config.yaml
num_hidden_layers: 19
hidden_size: 512
num_attention_heads: 4
head_dim: 128
intermediate_size: 2048
positions: "learned"
init: "normal"
lr_head: 0.00469
warmup_steps: 200
decay_shape: "square"
max_seq_len: 512
doc_mask: false
train_tokens: 1327000000
max_steps: 14630
MLP neurons of a small language model. Each row is named by its layer, matrix (down: output weights) and neuron, and shows model dimensions 160-415. Each number is 500 + 40 x the weight over its row's rms, rounded and kept within 0 to 999. Numbers have three digits each.
After each neuron's rows, "fires before" lists the tokens most often just after its 100 highest values on Wikipedia text that the model never trained on.

L13.down1905:457542540510496548465476482447517449454514554458515543587524517464432457459472487550433442504467484474433495460506541525515488468411524435466572474479508496525507515450452554492460473514505505582450498407500525499600438463462485495467534475461427519493507560465489502370526500501492484544480538476478540540532517593499555419573534569499493571584539493520528495486524554529419483483438437518503595452502501481476571521537508464539488457456518518511491506465508497544525524491499553472450549486499521556527482579515514475476487526521488509516469540524511433463494543453525520451414523568572530424465501468517488482561498464496514573501511479568487549456575553518504516475583539537503486496466517505473526485524496477480473542543498540502544519566557544456501492455513493
fires before: "\n", ".", "4", "3", "2", "1"

L13.down1411:560510428440414465532553474518455497470467563542497418464507569482517524483533534487478496569523461467489567544468499473518470493467555529511463445451486480465422528537570496537466486469517565576521518463548514439498547498531430470554527464536463514581488538509481523540527536515534525483500487567483493536471477555457534498439522451471441497567532509453454522516462401506563434488500535480491463548484500469537509536517540547521547457530483511444525528464472510478481514562485464530581511538486463416486419503500519550478417522523603487502542571441468441505542473484474567508574506512583510510472498476456459545534557519505459523501511522520521485486584515552496516504452486552485515485498471480485442510554516499542522545431551555480472469531544471574529447465564507
fires before: "2"

L14.down986:500506543524486541430526480501520435523481489469486461543508527432496514426581529523430487540506526554489512500494530532528488485492465454472471470502541450486470527495547495525542468462531522548465472455425468527500502515494406430571480540534550434530613485478511495389520520462500396464533553468509508516488511511529530467499475494411470496515434563563493497488466541461536454478548444503521485546502427502455485487611558517456490537546446585574532504496457512560446590485528513479513560501513501547517549473500582553441460497507445539448529518472520487550561485478550498513501547576467518403518623539510494475474418486493546532442535457448495520515524533500535501493499437522533497575516552484490507491504486533499448513495498447433476517613517462551447536532493578
fires before: "0", "1", "2", "6", "9"

L13.down2012:551472428527471508514502454524487493527525485519511549466480522432460552452533512514463476525487570494512526481514563551484475502503372528486536468575498516491481516486530512554592491535500510480515434472445504503543504489499471520569501491470545462533542550531517429516529527486485509482482480444539513554447545443481488488471527527485485451460465535469524515530492572436482470532474457549499422494513473584501511552522475450555526519538521619516533457533460548499494453484538470503452406465459492447480484418480500508467532522431542468577496421459521497507594530552536518489459512531496576457450553514415547465482438506400476473488523526469524475568521489499486493455499461497516477504552544501488542511479483512475500415455535458525484517557415461508462570543527583
fires before: "0", "2", "1", "9", "3", "6"

L14.down2014:481490529360437524510432523402510464491445541529451506496576479522509644444461478544489485471503483513570542468451443522499546492465529448506531488487493498486453567507498427496448539504539589445504403422543538478468493470434525525502513499463524479463497494458421462479502459559475498452558489597469560471436521504418563485489552467513557501489549510447495522559447502482515535527476473523515531503550557528494438462481562556484524520497420462546437471544538583467467510545493559441508482547422479541558436538534494526577517398434481500537478534515562556488499465534507494488542517435506514553500532507590541476542513494477486492452491521534503465500495498463477483443523546552393487491500513494513499520478494562536449567424440494531515459480508592517484522503524546
fires before: "3", "4", "2", "1", "19", "jud"

L14.down1980:555524539448487505467425505467487486454538494495563517568508496527477514523493451453542525448478431463454505493469489572521503476566505529505561522460526563495527432536531502556483516535451543488520463505522515431523437497432434446554520492494568472543511505494467523559482489533489446462491528588513425509547540524502460463488519496498458535526518461476463490511432503455608512512493454515507455479540452477454506494531543593392504561603486455542513527568548469480479514447451491521506490519454450513482445495519439464498480465503461540512480485486488477513516516559485503552445477507466470522495559463475483549480497501528541460522535552479521459510492507444463488546563497522535427538511491544434505469499399479486521516555510497442474421519470468496509482499554479
fires before: "2", "3", "4"

L13.down864:483538539516558425530489545472542519470441511436496521452444534525518434551455516387488445508456531496453535480482469481383434497503526483453444505481416561489502483472502513491511513521537525566514464526488558500518620515480417501554449476386556508450519509450474502471490509453483534537513510477508499476463583438481518558536487565583534490474542460463453573510489558498521515536502509435548573528470493475522454496451442488509476552518517553535446488520539440461547456473539552443550455536527523459519498527450471485562456511555519495478435530491519436453477527446529472503511500498503427475515540534463466457451456502490486555433523522475460493473427431422550532511488524437552513480512488553571525462508554477482521477545470562436451531496485552569504511569537479
fires before: "-", "–", "2", "3", "1", "6"

L14.down1256:529464442493482456480500520498586498478469473554541516512510472460545500519510443513572473553474497489516503445474452550550453570453485456535549557487501537518473455498516524456488518589508515498534483504503516526495544597448483536443475540418572563487516517537485530569525487536527481487482509480483459541485503499529491505506477512495453576507489513584534537541491545525484548549537539543548543574580562554455553452530531540520528483483468460519500549450476454488516489523549451446480462473560515502507511463573523541471494506514434532451573487454479450463483449452426497515496488521528504514476512546490559555412516515559452485482515453473467496490439478473456567511548378461482501472520527433486473529554533508447388487494467530465418475504500455496567452481549576
fires before: " ", "1", "2"

L14.down962:496527491428461436503509495453561558432368477533528484494528482468554442490550500487452547522510482553525485521495571521529499501515572455449543462451477485526481480585569525495490489478533512611521562535517483521504475528411543469531469497505461537499487539497456542529544496511486514505478435601535490537505523573492424488467575514550512490535552460545474571531540388547511477506522535513548472474515515459471559501526501518475493469491525505433483493488520465531454552484490448442430468555478485491511506461516496498558469476535562581523521533534479467495499550551533558473524419473518479550523472512484497478496480516491450468522540517574509524509549498599499448571541510563543498500528457394505493550529443392467504479505565558551441481481458399606532537487480487
fires before: "2", "990", "1"

L13.down623:491495503522520476553503474527518425450461511565480530462523638454447493492465509528497421439481473515527480514476560496499556492445569471498555492498506496517483494513495501476500548516540411470577528521532500417552505496476528535499454482442530413504550445487487429541483419494580551547532462567476492502513503540450543517434505548501439548507460490514491553495472512436553490478508435562507493427558545509558516514497483477543492423505579522522487424486452540435519519446504473462455462455488429485506535475516486480470486574522518456456539501453469544475489553532539522479512477461473539489487468464480448465499490497450488439542542562491484536456481507492539524544503512505521511496528496453512505497524508522469585440506555530572494491492500509505452539468512490
fires before: "2", "1", " to ", ".", "–"

L14.down368:417514464486554487515470579487453519517509530484547519503574466521499508464593450460529500501454464505465522528452479439527564533501613501530528471483524560496426471522557545519515568511521462488490488545430495466461566481455431509478546409508516533472409503481449407486474541565450508491464535536516418470467481456504499478430548471509488570556507507491493513489465474487528499524520506512488499491536438493473488534484514528556499551486486484447505501547524473524393489478505449526517468492459476528498479470503531483471492428472494489480457477563478542501478502565498469575500535506408491548459482485489413451523441529453478453550519504554561472491554528516443488502471476498431578524492456479439439495583507557459412570455438514472470507519557601502456508569496461
fires before: "4", "5", "12", "10", "6", "11"

L14.down1410:515405453539473564472544457513554413548514519562513582528498554476472476510522419451527540540530526569432545536516468523479474535445529436477515528458518444502503483500446490534569515503504510474522481425482447482519479586472459474519493467521492499471515504515513509542534558499502489507541457510494452507455500465499517502563519544441532399541513480497472536492531521498498451450429483479543534498480520485534484419557436432527482501468497486561454511408533562519531472529560462487486491461474515500526488505545478424507484564437407497434462523551467509465458519519451475495524495549502551473567450542520528510465493460480507468498491499464451525470464493480491542530562486420585547561519447457537541429562504530489528556446542462503514517516446517465498514431526534
fires before: "1", ".", "| "

L13.down1096:494515444505551499532461493486593496516535492539586470550438523460497464573489437543540496571530474448554540558513468429519544549503538525443506479522467598504501491441500564543500517570488489500497536478451492517540503481521510494495476463516444535517563534477503520495529580563592590473529503487502448474450428483434487485476484503457516496502492492562530454466524533495521498509582479545471509498468496537512523507458528486470506535479550449634464520573554476485440493553558537466475513516451462460524547514595461523534463472560472497476514535459504496515450474530504490507561461513475486493487490465527517554451544440442521630480451497509504516481463455558497536509461541483492452440636557621466479543489482418452441503527526502459429466489431494472544542567464450
fires before: "\n", "\n\n"

L13.down332:450514530505489580527526516528506502530458510582494451465479501471469549581469498513374520490546546475408505506465445486495473483478558565494453528471572587533500488511491520608475477489517558468481500443496518497501523444482498504487507503549475449536499514494504474551485528428520488515454495526533532543506478487532499529481503437494479517510496532502506426512512472503527459558415494482513435499554467482579405455557497484474511525512488438518482538513477476588442502539445475481480545536505446518512409518460562545563437495437501550452507472547515561550503539518597526490530450459493514498472578442450531514473518420459486433522445483410547488472504539508517458451429472557464501565484494497518491533496508437496443528537501511515437570500476493523462518512530483
fires before: "9", "898", "10", "8", "schild", "ell"

L13.down1341:540501514509553494540532510503385486457558529491424549456498498500516581489621550461521518535504542537416482430579532483502489511444501516515588478562525549474476450506479527543422517480463475467489476496440498520477480550503477538491547489497489496521522530507446486522500506497432516505491565546509490554526449503546539473485472563561467486446501525501517490471433528514539519515564482524566505471514466488547509450527582632510534505526498479493459497529510455581524500516468548616522532499518467461457474594558498566523558491523464524464488471505454454527518479467446472542462602375423562522515518434537458506512491581492460534520448525485532505474515453499500501434518503427473407525509504498470491488557474497527453499509495484523499515508477458480435498485492500
fires before: "\n\n", "7", "6", "997", "36"

L14.down1819:463480490442533460510555561606470545536408434488456548481546590504439482494555469472490421565522477487436512463479454494518505474438492534568533488431452493538449504466536523404450546479561450456520414488458486449441535493496499481423485472509491546513462518556458501543482523474480524448472532565475579566532429501480506535460446575493484534520516498525508511537466545509461506497531483484483443473482540420527511452546516502605420463496548542509547520486444488498478490529490423498483517475562425482491474532465468495409528527490505477477543463481507524499504419537531444501589490563497507527520527469490545444435482535485472566520525493452496433438493447577485487468467351516506514431520464526487517518577482499517526535578510437519495522505435515519570517545434586
fires before: "–", "2", "1", " | O", "8"

L14.down1125:469457441497491531478519477586523479467462467533488472528541564549457502453475526540511406457462459523407498455496513520500513420552528560565572512513466470551527533448521473473467504519443550526521515568493449527536436514487568499437553514520572446516535490529563489532451477435433475544464514446449532503517499536581479556515501457469452457493559478467506514438548493506468546576529536541595381449540464523480502503517520507530464500532552517534507577487494446467584496558478463490593472457550466554491553477534538512512520459505480542528489506466536482468554505453572469521530462475430508459532557446495509562526456474586544477471522584505527499503563559454460515441484511489531506496565463479532565498486502473533556470426529491455536511564499497415491530426440491
fires before: "1", "2", "–"

L14.down267:545519515462556508442572476481519475445535480409505495498549486535545458508478526502488500520473433386534514575467478412518481545438461528535528552520511492505525465475592530535478465480541499501541511468488459508468453566491511580510471510582523458561455551499438459414519530478481471469492494482554494521589510533501498480473486473495503486574562477518451523464537401434520484548506506424521490458511518501521478526448591480464558471522473530533466467521525550430480504452548522498456478462555525500473564495545435539545485464511483506517437508524486431459532470529539521434555523468519491432511472509493497594402498485569530545494525484492523534537500504468484417487629518507578517491496455505493516510513494504454503576563542436565475477493463538475538495559561540
fires before: "1", "2", "3", "0", "4"

L13.down329:542458492562478434425511468481447410549539446491539514420501535497508441520476495503492547465483517502509523495491508574495474502486477494567570533542515425489444487497451524494561537485428455543449483398480428481494514548461532544480508485518432560412506432507494568528495513449538540523529538487475478499502480550543479548544554499495521522469533608491543565500575501470439482439510509478530493501531604589544539514507510448557478442461487464507472546430560536469520544540516511546461419478550553512514505500551520456521494540444525514451532583511506486508517433492437456444435551588521581494515502489534572487454511492510486493485484474504524520522483479435481553524508496487600490520471530501539558535493553543443493531437506504492528564493453465520418527411583616
fires before: ".", "1", "3", "| "

L13.down1892:528481538507530506436462510498532484454517524529458512491537552475508490504520551558570459518482495441504491450574481483517545526500469489519477475533526544476465494473454489504508494531651463478475497534459468476582486521456516543423581522478481480619476434545559590505554432502518489487524517555498425488507466536479468526551468564520512485436436497514475556539511473494537505538470501532485507503422450484476499515523496590493533581498518507487440482562494498468469464541543534492492512441436520486494513442566429449486507498574520470501488553522547494476538526518589509552481518413463499539433497446564568523537421519518520457497500512499438568552527494483452497496518456500477467536477493473505393535412504458505525482470503464515521443472519570493516506415452535
fires before: "',", "–", "'", "2"

L14.down317:553490516498559500489451441516478555504508472528474504480495500456514475481520484470463563479480499501523494500430423441604536474550430531444505519488445544463556472459467494486471557453485449505464457432397530490602545534486541439524492548502417507493529558539527377460475502431504553549535485524466525464546489467547548461470480585510479519488513597490570461534504571510477562564518558544518521484508551538446537529489510454552548524450478489432516503525508558505498483510505510467520537473525549486421533492526441477447531532456507505520507545537534567502524526522570490466486490435469507480484520538519526568512470452436481501526499444519467562553507544515513522542594532497510432482512532498485508472508469543487458461475462471487543564508427478477439527513509503
fires before: "1", "2"

L13.down858:529519515485532451510481534490538515475499477513515506547440571433496453485442599500540425509476488492489526458520463488515528527487529497507542514561516495566466455559440514537490523505572487452463461541427539447503502478515456456464481505532439544549485489517497507510454522469521492523562497477442492518487470465485486538472495456444518511505467538468472441528605469493529481557458482559544514455491502527533476433531518468534495508509521487554407487519529492538568508485472511500501465513535526495507505481540535482464537507478517494492548567484502576496504511480429557491423533536531585461552415475449517538499527431538491523420467451501524488526429485555529511506475462552499487465603531510481570467571490417525488512522523397556501483554483549456501598463383520
fires before: "\n", "\n\n", " |"

L13.down475:534515429520462522546447517476557546436430554556481441511516501503475577521456447507472374498510534448519497503471522497516529446550583527462533485524529525488499535445548529575503493524538468506572495481512471510421506485483503416470514512509560526493540548546534606541523580460490452480447468546464499469470524516459513504507447471475481535563464389575469506499491491489527483463488448527551493551452486459564520478514470519573551520470483497513500498523486438518502495477446439521559443553500484488440467535485497529557500533491583608509493454445474558456509507536557538499534551512486493536475494444456422521464569577595508470510532507552523517507537458572511444539588505538456504507511508483525434472514518477525555472515541409485477481462500556496507506497551496
fires before: "2", "004", "03"

L14.down1152:511368538541538548440444497474530567475430456559533532482447492544500499501509550488488454546454450502460495492460459532511522525524468451502435445490493490442518519517539516515452601461498505462471517494507472519504524509432485506459417493515550571465507469464489506538464493554553472477543468485510582443462525431549459493432502507475508506470524524478496537490525454433502479500481489520512530431476418541480489456559550448519505459575499469530491507449559475485492521483494460498471488479476511508480549469504492518521471536504463528451536443480487442515533486523547585459543445478590474469485561526456472472526424522551475512500525491401519495360493506498505405530591530481475454452566463464507545504546522539513456519542500559493442543501493471497446451561598491
fires before: "0", "1", "2", "3", "5"

L14.down1331:493550495506550479521587559421486547479495489540504497589517492449439437516467495492476533474464492505421536493451497552439523479481602497527445593523471560509461485482447632481519584500541489505484525433528549511502502468504459503506472460492533482514488526533536455552440540506552528519495420532434510517556453497424496522540574515451509493511592542493470474468552505589474527504504514540483495470486443507501545460529612526482447501469467467548475490523511496498534477448456491534467451495430491493542544528492513483541502442538535430467557494460517484450512489504467560453509460562472546458523478478510539515556426488483537586470492433513541503500481493505529591461491584503525452475481532487482482562488516540572498493447480503518504495560514545485494500565479453
fires before: "\n", "3", "2", "\n\n"

L14.down1372:508479540442510499503467530515562563502445519538569476526551486457469579555531464449586428479456520427428539471444515470516529492469416507471574485524495479520489467484506503527459504468478508465564537417502458481434442460506578561503447586517543539572536548517493540457539501459480480574522451444480529504502488534429590484490497474468501427563474479575465526557510581498495495526493506520527456527518556472474413488430517518504589492479529514555474495429521538545526486509505515460508539512448499518490501519517497416594555449477568444537448501449556549517550436510532524434500449483499504438477435488523495524498511423545528552494530474458425521523549497449530448507565508496534445472508513588513535487537497520491524467434484536571501508490530415520501460455516551
fires before: "1", "0", "2", "3"

L14.down1307:542494532524415486507545498540512497487504540436517490476481526479428554508516479451511469560478490495531486528423483536514501468487542483418476495491510480467461524491451486479542539459519447506451516475421493452565502485513578512497484459502437557490476495503445490468493478539447544546529500630447498458474465515462515526437536494477488560491461460523487485416499507536495512497459496482463564493447500452436488526541497552550517444534513562497522493446515441402529509452510460504492521467450509521515551528497602519444566502505481511458496496489524526526546453522487505544485578496547506502582498517474505440457494487468491495532480458579480487494541545469505555516529457500501500496532545532524500455525520544427446522471503474494522529504480492548527488473548478
fires before: "1", "2"

L14.down1826:493495527549535476484513485560527493563460567426509554402532546491536520510487519468449544521509524458471557486509471504580547486428460585486506476458613527474492552544491510470548461446478458510555480485570468528475516515483531483514526503490446468534493480445440494464435513532516501511568555496501483498549422469520502492524498531442527522478536517485552430411492506466489529541472441534440525501543529551508493479569482556478522434459463501483483469538500565548492563546512574550576473475463518564496494445499535541526474420455519462535429447515507531464578481457510464432558587551561611492529500485574614492497472540479501466496534451439554539462528459488496438451497459486515592499492511507549482443465495525472498416567574437529438457528489509480480541520518517
fires before: "1"

L14.down414:519470502503571560372454509540400460554482494525440469459506488462536502407501519417403422534514467577450499488549511480509480572537482527479489556535424568507497505499486481533527510477459454514517518491480483523506547554491513516469499492564478541486506535453481512553452482549524507514555488539561469471474483479485499547517521563496508425492560553489557472455541522516457505516478580520518474534461434596482440497443464432529497485485498479516507548450444458495539496523494517475485486471483493535507418458557465493518468494456472490460507482492493573536521540468494519486542501536538567466586579528471529443510530416553485520504445470484482546473465470487480530573510500391547503495520497463536549495472501558449482480469493430520539534534500511486505487477449549
fires before: "1", "84"

L13.down775:526540558529515471503540460466450439472512491513514527459550528563487450515529465523440482521605476471491536483503539544551562533466415410469487471476511552544547547529506454498471443439463551477455470478509499497538483525466525605516540563500506384555493511534456466527460447461504499438499471465584468499440514397483504550455464507512459534500470507517553503447548467406504549454570485566519504477555455535535500463532446470502524520463512472449556500533519478495587476476477498461550524586475456514476605542557595485496495496453513534554468541521457495527462467579597448497492481479451554457539550499491441453511499483464492568459413521477547490500501613501481439547494444467523508533510523457530480457512506475493567521437446439510535530554456433566449440463525478
fires before: "5", "1", "2", "6", "9", "n"

L13.down173:581533501540570460476479488500478477508479453571493502471462531499518516409573465512523499499497486433508488487540465474592506498429485535551505450502598505482490508521497467435552493509558438422530516509449545545562489473471513549451524492571457513463482462526432592433547459556507515552476476567519510530482517498574594470498477519491442543493551481525530471536605450516546463548564502552523563499459512473497471444503479497460458493460472456529406542508509545488537517477534510545620516485487450488445480506432436424493541470479542504505483449536552557531570534483501447445493532491475508529503538526440539579468515454543489470493490561539471502524503435460426476478518510497470448503460444464512507463462525526518539466462490517485515491459437499509550544558476575
fires before: "',", "'", " | MF", " | DF", "', ", "' (pen."

L13.down1462:530507521511515526498513494492498526520504531515541508488477526486434497537447508442443491474511557505550472517520532447450456559544520515454524516503494561498476510450455473524505515420498446374500452443478511442542510566527586531474484548513489530508478494428472477566540502504523546534491465534561580480509513449465563526504467497502495571539503471499502497516483458460434547508543446572511488541493562426497468528517587538520532508521476418496512547517513545529451496558492497439429471452532547501516514499453527449462526549500531521552484467487509570477611435505590477476480501519543483532530490475487462497469470441491451531513506494490535548534448626586486490494445592474577478509415509463489543467539551538542513509498521505492539500496521474484516635485580443
fires before: "2", "8", "9", "7", "|---|---|"

L13.down794:558543513521463496492474514475444533467545528488514452518507494510505530443455529453603522451516528455523466499500465512473533524520497536484530419525528496592499476521510426499511533453503511503531564502523420519505513556432518446529464474515489552547585458497486500518521541495481490395525500557453450538485504537519541553511548443495479437466541481489536457341525477459526510509508473533461501429503520519418563501521529444542482504500546449487520499512543495467557462512501539492517458487533506446619521529506537461530472532493501507462494525473467486520447471520565514525510564487497564430507492549516538599486486513566448513533589471451479491505555527540465456564472594459515572477467502551528539494547496545462588494446482572485514470479505522494529504468460499
fires before: "1", "2", "5", "4", "3", "0"

L13.down379:512485495444463572468464426529497477457455561509474590528525496501509451544577506491550451476593504446472462490484482485464454498501465473477480467500517571556526488553466501543423488514489544526478494512485521460545499442389445471625537452517602463521491497476474470552461502487452487465558478498494479483489590526446539485510485480554442484470502447468448547493441481480528537446554465553535492499505510495442524540485451533488508426558495514555546535587507502475438460448556435518525556469501481495480500526463458459499462375509511516528530524525465443576542484566531525530584461469489460390491473489516512549467479492522528491511541533448467503499503494443576502513553521581476430538490498543511457492471469538437530435489545550475487518495459515530524504505481525
fires before: "2", ".", "12"

L14.down1154:536501444488467518445511456560551432550454516373441526482539403527549526523495506491559509567494502534476534470490524495503485573520545498505517496619504510546493512525560559496513489559421491522511493458520484575485511501537514578546543477532415477496539450522537456516476558507548602413521511532500499548513534446447504480497500519530480480519525564549486481481580474517535487559570512467552463442521547553525535396478531477493489475553484530527555594560486552401472540503503575506451506432517475476537496509489500436503490449453501546500565495482477419516544457497490519569471413474481449490476458521553489543561485503488516513496588541557484443558492536459471472485508529475563538512369486476542396500540498535495472470494472478500570387541499451523493512429467414
fires before: " –", " – backing vocals", "\n", ":", " ("

L14.down1715:539460415536492478561490518531507536485518505498445509514449507544518426580495495510507502561450536542513475516557500446585499522502531545590487496515437510520459508577482497549508537445532513584472563500486450572531485501481544436525520538442518441535400459513528511506497484394514512519486509528551502478576408476502473503474438473456476469484474613529511534509603478501593426496537459568473458476436492518518443484473451454528494502560541506408480454486545527469507459503483480498460564467514490473482486490438452492435463437512511527501412533562557518484526543462530411488460520600554495500502487432463525477465549478529484568514503470406467481551451441514515557442457515519429494456511457477540488543481521549470501503498412485435529454542552464495517528485484505
fires before: "0", "1"

L14.down894:431550507503493527488504522577499521512491493483546505524407523579506524450539482508506544496436518525481491424490486497571508495576481455467483479543421509503472469450487526516494491443504612523480528483430526495521493545479499432474521542557465504471551510528518438548502400445519558499535572532533531486506490513509477468464432460492421482516489492522591494561510526427568515517482558567544478481542572500613501517483444547538467464509441486545450487511526447481468474473456475402504552437469615484454495504557474528446549483457493492503535492497513488464519421486478500490485451484451527514477505455526520520548439476507463535515513469428408481431427457471489485505512417490542482449522507498545492436562445494511519468511445488514511512552513547483541458470541540
fires before: "-", "978", " ", "0"

L13.down1061:473533522543532506467465505560472443434491552480517495490543511511468543457506512472487447537424570502471487422506515522486510530490493572562481405497516539531448482479504468477476497474517458447515512529474501453523583480420441470526555513558520504471445580533540522525485534496551515502525494589508476473531485472500492557487509470551455512504530587465511484528546529480498490424533477429527517566440432521606469537453535482540491552502538487443517586495496602509492465540473470514499427453551475527522421519545501509520407463433456455518536511570485507501484542556473524503514553488497510519472542484518469462488476472526524573443491436491503566490505483521478484485570603512529439477518588434505512437472466492488539565484551522455484573459532495500500546421535508
fires before: "10", "11", "12", "9", "84"

L14.down24:432465524501490435411568513510516501497475517472566457474510541472465449534431544569479461518561474474472461437454492521469482469505547423581568567422516445491489492489517485492491440525482419448528533448525451514549481456540534461443519574530530545474434532483497493489473469487494510541580440503453547470512487490498460523521508466525456571503531415510498468477490479535478482480507508522492551540462513541516489440513516549470557443546462478555490531557495472572536508597532466445483425447480481507481443480432493534502438414491543441503505487501580564501518479498524498566514537501473515467439493445519465503522475492515487481520460545486521430495551452466524406502527512510523408572565506519513574438463505486469494470498481543481516438493430435531479523606494546
fires before: "',", "'", ".", "–", ":"

L14.down1031:462448502528474509534516504510568450489519562443554485526508423476527462512489454501576523489479517536542507503545528519510537505527447434434539577447550520543556461514525486479488478445462458540533582542501437455518526496532527581549482492487571416515541524487550489565466486456497473519491533488527470488483507550465526525603430461542448479556481423486486474470468430474525500511546513519567504450532577470468549454549491420458526511545498508456464481515494488486515513570488499567537535462575457554518528579469413474509582494545532509445517498529495484482464549545555522467479476446456447512566477557588393521468465429518474508524514503521492515501483524497496504564475505425528477481467451515486484463496459505444501547528541508488458500505529467471457485406472485
fires before: "2", "1"

L13.down1544:502466582515508384515516468513429450550498511504470487500511494495539455426445633582560461510478569446542463566536568514453470549469555541498549459527586434441450535411572521468562587553530487464510529493484447534473575520482534476467492523569563500493490474454540520585551508510512490528566499460468404533471455493569491518466455527559474505532553442492517492568434511462555485446525507524506542485479525462548554500493535466508425541522487488522485521406476465508539484531484530536557493478467464520522467456527509533511520541520418535500572486479529463422543514485478530522425549538509543540605544534493479523525459463511555442487440553490535513555520461535447539494518547523443408553498483500523512485532491546469535502473497542527499481467489464484492516471475493
fires before: "6", "5", "7", "8", "10"

L13.down1038:464525492459522526532563471480503517515450455483489525493474476537549443488524551492547442476542502539456424488488477568473546499538517508515487513472420459488527496438526515534563523511514584557540478480543492524576509584492460507485497503432492583512440517536455491500505466396501473510456515447457503501551509555552488480524493546439412517493447547503552555526466524499530490510533530481515462483488514558498526432505476564513481531412512498417508512520472434479497515528435505491475467477527434436523515473450532442533487520550488430466483576475489522437514501438463558500505524498560550503461553557525478519508453486486492564443542483505465410547515490545526464481472490481423471549580448500466498502526401532488492504478519528437513507506513444513500569513519488
fires before: "0", "1", "2", "5", "4", "3"

L13.down766:448586514573533585508570464527438535481523514443508460484562500523485504449494548527441509449502470492517423494537469481589489500471451519434510601523520539496465485509521415525489435496541471444525468496543527526454518460446437458545463532511503513521523512429462498528528441486527453494500490488507466536514496490526486501487578473541472502455464540464477469451509514464412477483537513498564510534593446513542517484565525531529603480441469483535483466485546409528520500480463603499489563466518456488509464538473554504564448404416429517472478512508488486472535515533524455550526508461456509546526515484461450503528456511496450483523570430516502468481495451520524504549466467486491501487543466455435476504527461555536556554540489507501489522453467524457499581468504503
fires before: "5", "4", "004"

L14.down538:506447457443442483467493447526520524508537536487478475460595459538500524517475545530503503489520470496469544502466519562507532512510498482503588532540500544489522463519525401450512489477463506519500513503500471491533515440518486535450512478485474450562430404544465535500507472481527533474514583437413531539506442517472474460483558482533453460493519469513417528506421564458547523513477512551491495533604487518500477498466488575489488514476504464518444520499412505512548512487447479458531553514461561454476570510589443520586512451445584552561487507445427512461462475493531577464523447500527549485458543466516505525557506418545495506468500574436479496504481456549510477522558487438533450466542459514539523508596458445423519470510572574471530500454486531465541515480497496
fires before: "0", "1", "2", "k", "3", "l"

L13.down558:507513528490454373530504454500490499537525479422491472490524497510523520467468430467498538528519522521536470517527487501461494466526489494458514503545453535502527476501463452546505482540421462570480533403578512585467510514429542510487541486499459473556474434510513554453483514564543529540491516494470509499480428516475443560459531489490415450528450516548492424527583414498483506488488528485453455525465537490480563430451527535490456435513561511484471452546481514491426466545497486466551540481483516492450447408455530515526547498493467519463475500524505489549439525505511451416514458539527547555516495534486507499553485494475418532553508538485549535515573485453517478528531453428525417539510570444502495485494479508452477486473556515521511494559472489471468510520513425
fires before: "3", "0", "1", "4", "2"

L14.down59:475540498524515472522463493432477539438499476500548524481438525506495520446447536485525452413475488430597516520450459488512517450457527501513458516537490445500510534466485559454516544484584508459516480516531486499566444506503528543544515482503482534474487466449476506429562533436576496461408532531425414463529428474494475613530404498423448476563468489509481503447468472407539425542495542450374516480427487441542478514459493532474532461527504499514478467458506457455512494549468504493512480509528453524518428454445488527468531509499428443481452469525445527447561559472531450507483516557466464473533508521551506557477483450513451490485516514498434440512458477522466487542537523481489484536455550557548503529554482484442477531507459559494470467531492436421504516536541508
fires before: "0", "1"

L14.down229:524468501534541526529528559453456530481568476467461495579470499474504529438465554490512521520541515536516500469534571520516516538459498479410538467531541570504492537547526420499490529472497509490600532503489503485440503498464540414432518529462507537503542534415468462520524474462456461481530485513468512538440521496521461468471525530534501426492457419503459416511524490510551492488586510460482452444503463585544519472487562524535452467506520488461546523541437439529464523500524510497594548496527405499422518505469542529496510506474515543507542501486434417501565457498461469503571598420520524545504505441526505484502514531480462447512542504478555488511478442473450582516548466517534474523512475481490494516530462485532476386553460538493497501509470507509536495519537455
fires before: "6", "7", "006", "36", "005", "996"